MLP neurons of a small language model. Each row is named by its layer, matrix (up: input weights) and neuron, and shows model dimensions 0-191. Each number is 500 + 50 x the weight over its row's rms, rounded and kept within 0 to 999. Numbers have three digits each.
Before each neuron's rows, "fires on" lists the tokens most often at its 100 highest values on Wikipedia text that the model never trained on.

fires on: "s", " that", " which", " they", "mon"
L15.up636:535675477570536553516525558498496467506464495529415564483452474592468464537457466506511504442479574490513522434584521383413455535488451536416526424495492562477492454515499428521473452430527403497539494396545544505564538543447482556541452453485493585490523531569440507498536539464504569548515444613544428510528423440494520551425472505542614550503432384536524427534546508512528430482554446550539520410449498485491533494404506467520501490480525514532518469405509460518422527468530451504465502526423577561496499391501488619470507432493562631447511468507504477526508451419507490556

fires on: "---|---|---|---|", "-", "tch", " /", "hel"
L12.up162:510395422527528458489535554498443475458421578586497520467438458500458409560591490540547506503474555535595469556447612542493480463547485474491498538508544472378440434478501544526469526610482532532636525462466559442501531483468442485471504454452396524442469570480432474498517538482562482452448484464434527440544469429580540527478459399468620420556429596467480471492565478485485565567505466506502567437553535481508495477443477550508499464551536538576555525613428493537589441466576437525496484541436514478492608477445579550481537477467480519488516505429559585528435507519478510453

fires on: " ", "0", "1"
L17.up676:501521398455462393533501501496438457505397473552507527598507407619489467493642447516546488487498504485461445424573564426574430435545472503465534459531424423482536517465543512433540495477499457501454593501532426531433519465518472463579610445512433591545478505568502516549517503461553526512608410515468504538500452557502534509473469507562472409546516553497429464519473444540492433501499477506511494612489572521467518561453508485517512421422500559571497514587583475495496549438609497439480422492442470446519591470468463534463506485406579478437431552493486513535475480555586553467

fires on: " during", " together", " began", " from", "==", "==="
L4.up284:450568452425464519460474525474491569465449511442511493440512453473615520459505559459603530540509572510603551437501514474493444389650460545534386490483459505494492507574494567522449427483525486520498566531470498520482517466516504531434475509512532533421537512569459544514531539447462414557543511471476500457566420459395548551522497557536516514522496507513493445460496480529470474508512435562458574531476428571453583550521425572564482472550470522468597540473463532530410645456474393475426542523464462600353575544534431480507514478415571496524468536535548549501530506464514434433

fires on: "1", "0", "3", "9"
L20.up323:513434497552586475523536491545505415458483532484551395521481492567484466434516480523491486531464509555442518374481585426479510464455496385535445482508454507571553474524507499477549504528439491535505544491421480506538508523435489484439539484478554467527614442538527493546587557429565544555478459614495543414520460436546446549427524555503418384498416449537508571481503557450457529485495502525394509598534565490502495451402501580552421520391477504520518511542531467554496624373564523449407483543418512508504501441510487574549527425471504468522476551458564570504527407532540542525

fires on: "5", "%", "0", "7", "1", " is"
L5.up720:419553529466488529578428465533562452365431417510465509518495464483453423576479508512534475519477426449469436512533518396553456448442430551458489548550495471442493532496505552473462528452503547502400461379464527512506536409549491607532545417509556476454490539464500592589495442431494439525503420510508475564475500504485510548605648470547529545598482557518541511555435542518461485485538590464438576601600529514558470499439576522563474498514493498475493434478539576502498468462480498481550505493516461470483511573580490526559548477578547419409507605450540489541468511518493409475

fires on: "8", "5", " King", "″", "7", " President"
L4.up587:459486473467565456506481586552505528493468415527510498488525521478504491442532594522522519486446439533553466414432520483467483397524444437484507501486536482511554400432491484460463560482436483474470614417540572588558514462456502535519524471514531455567588550451487466501524519543535454508558585517488458506430440506482432537508576482559495531535460581601563528511601520448469517615551404501605555526600631579451479447582458514522449464502516528487502469438515452468409451411394505556470470498484597504472624498541502511497543510457516413421524418443489537528456524538565535454

fires on: "s", " of", "R", " SWE", "S", " which"
L13.up401:512447573571477475475534557463533527468501502435365522436462490603429404526526485499502492589476508525519489531562523490501400521447436412476522502525443585464494538465494449480559556441509460484588558501540457448553491468550461463418480482491509447491531403534396607393504623461478562591449448582496521403583500431459447575586537592484586519427454467448473522469556542501422418496473480502601563482509556514527461496497441435505555483521479488506526428499528506525468539489663521532478502535493524509433443492571539541569542485543526538509463548475574539532515503458470454521

fires on: " ===", "---|---|---|---|", " ==", "===", " ="
L4.up674:445508492426532420527421524511498581450441551500486545459509518498602488389555586439547565576428508507615482443539455471478461456530437411463435526488461595462469417437507468616448524552494447462435545545497506451554462429537457539424481480491573486580484583522531509547589569434555481484493534556505497487613509482489503472481519475500504493578504606497519486477549535540484443523430515552523530520546440547508590551455510521546480455478494557509492522450572481487501462528496500543443456462423411581564478488570508498606556478442491356499515599467545547475480431465542566396

fires on: "3", "0", "5", "7", "8", "6"
L20.up499:503492455474452517442485535632466529530437574517494468635567465493559550457492508562529446478428553406476566486533491462518438484558481518434462521498518516536506531420436567541582438529465397432506471530519482457448541435492504434440513516445532533509562469464445498512481464477419392580538451503506547542542467422568480527496449524529420494514519516448592449557545480425508512599426533497562484467549514512414571596558461492619484434483424547488434557490491435501600505497504507458462461426527485603435528474666551494540541558478466502396550495572458505486540479486536506520

fires on: "\n", "===", "==", " ===", "====", " One"
L5.up94:397555467540467430475488520447480479464398463456496559535543517521543512455533568469557470533468453532601491460585542454521492518492449396506463406530446615503517445488519510492411482471429477500523580536454500458525529487409478434414473537420473472464474491553454557504587495499506469602556518405458525503587449530483503528630485522554463491477479558587484439460510560520445501512507475583512528461565383520454575565504512530564499533411425505548505588556523568532426513467466396435463553501519420617589503558469535462557538537404537503567464483508557548477420488517490471530

fires on: "m", "0", "1", "f", " m"
L11.up213:455544494523497423548417505476546496554436435475555446475441497498478426512499493520509514504424520424519484539511585431503578487538474542423555486497547480445488458516520499423540439439448623448430541483418523616516525433480472505546516488473568511481466511526468542523583531399566469494532395546504511536477532532501603509471552472529555450525583606543468439561565444563389467520497520554475482590491445494465434432498527413562469374496467543447520578521564606554541500451470475540432495554430425508475480462569448488569445438446542537487508386453595581534471469524474521507

fires on: "s", "5", "6", "0", ".", "8"
L11.up585:510538401537466486622524505509575427478464519507480553490510470526568493438443581503489461456491505427513395445549526499536429536493446473474427438484609553549481522456556432427557551551529551554504464531502528457487567536454402416518504544556536507598484509430396430502545530553511433587505577496481549577600445433529445449493513433559477584473471495576554510510541459528486605603512439413523431513521552552490489470488406515544499450562421503554490527478468406512500463420474416502450538422522512453526478526516494453482550569522465502408588430571536501569504520494515447443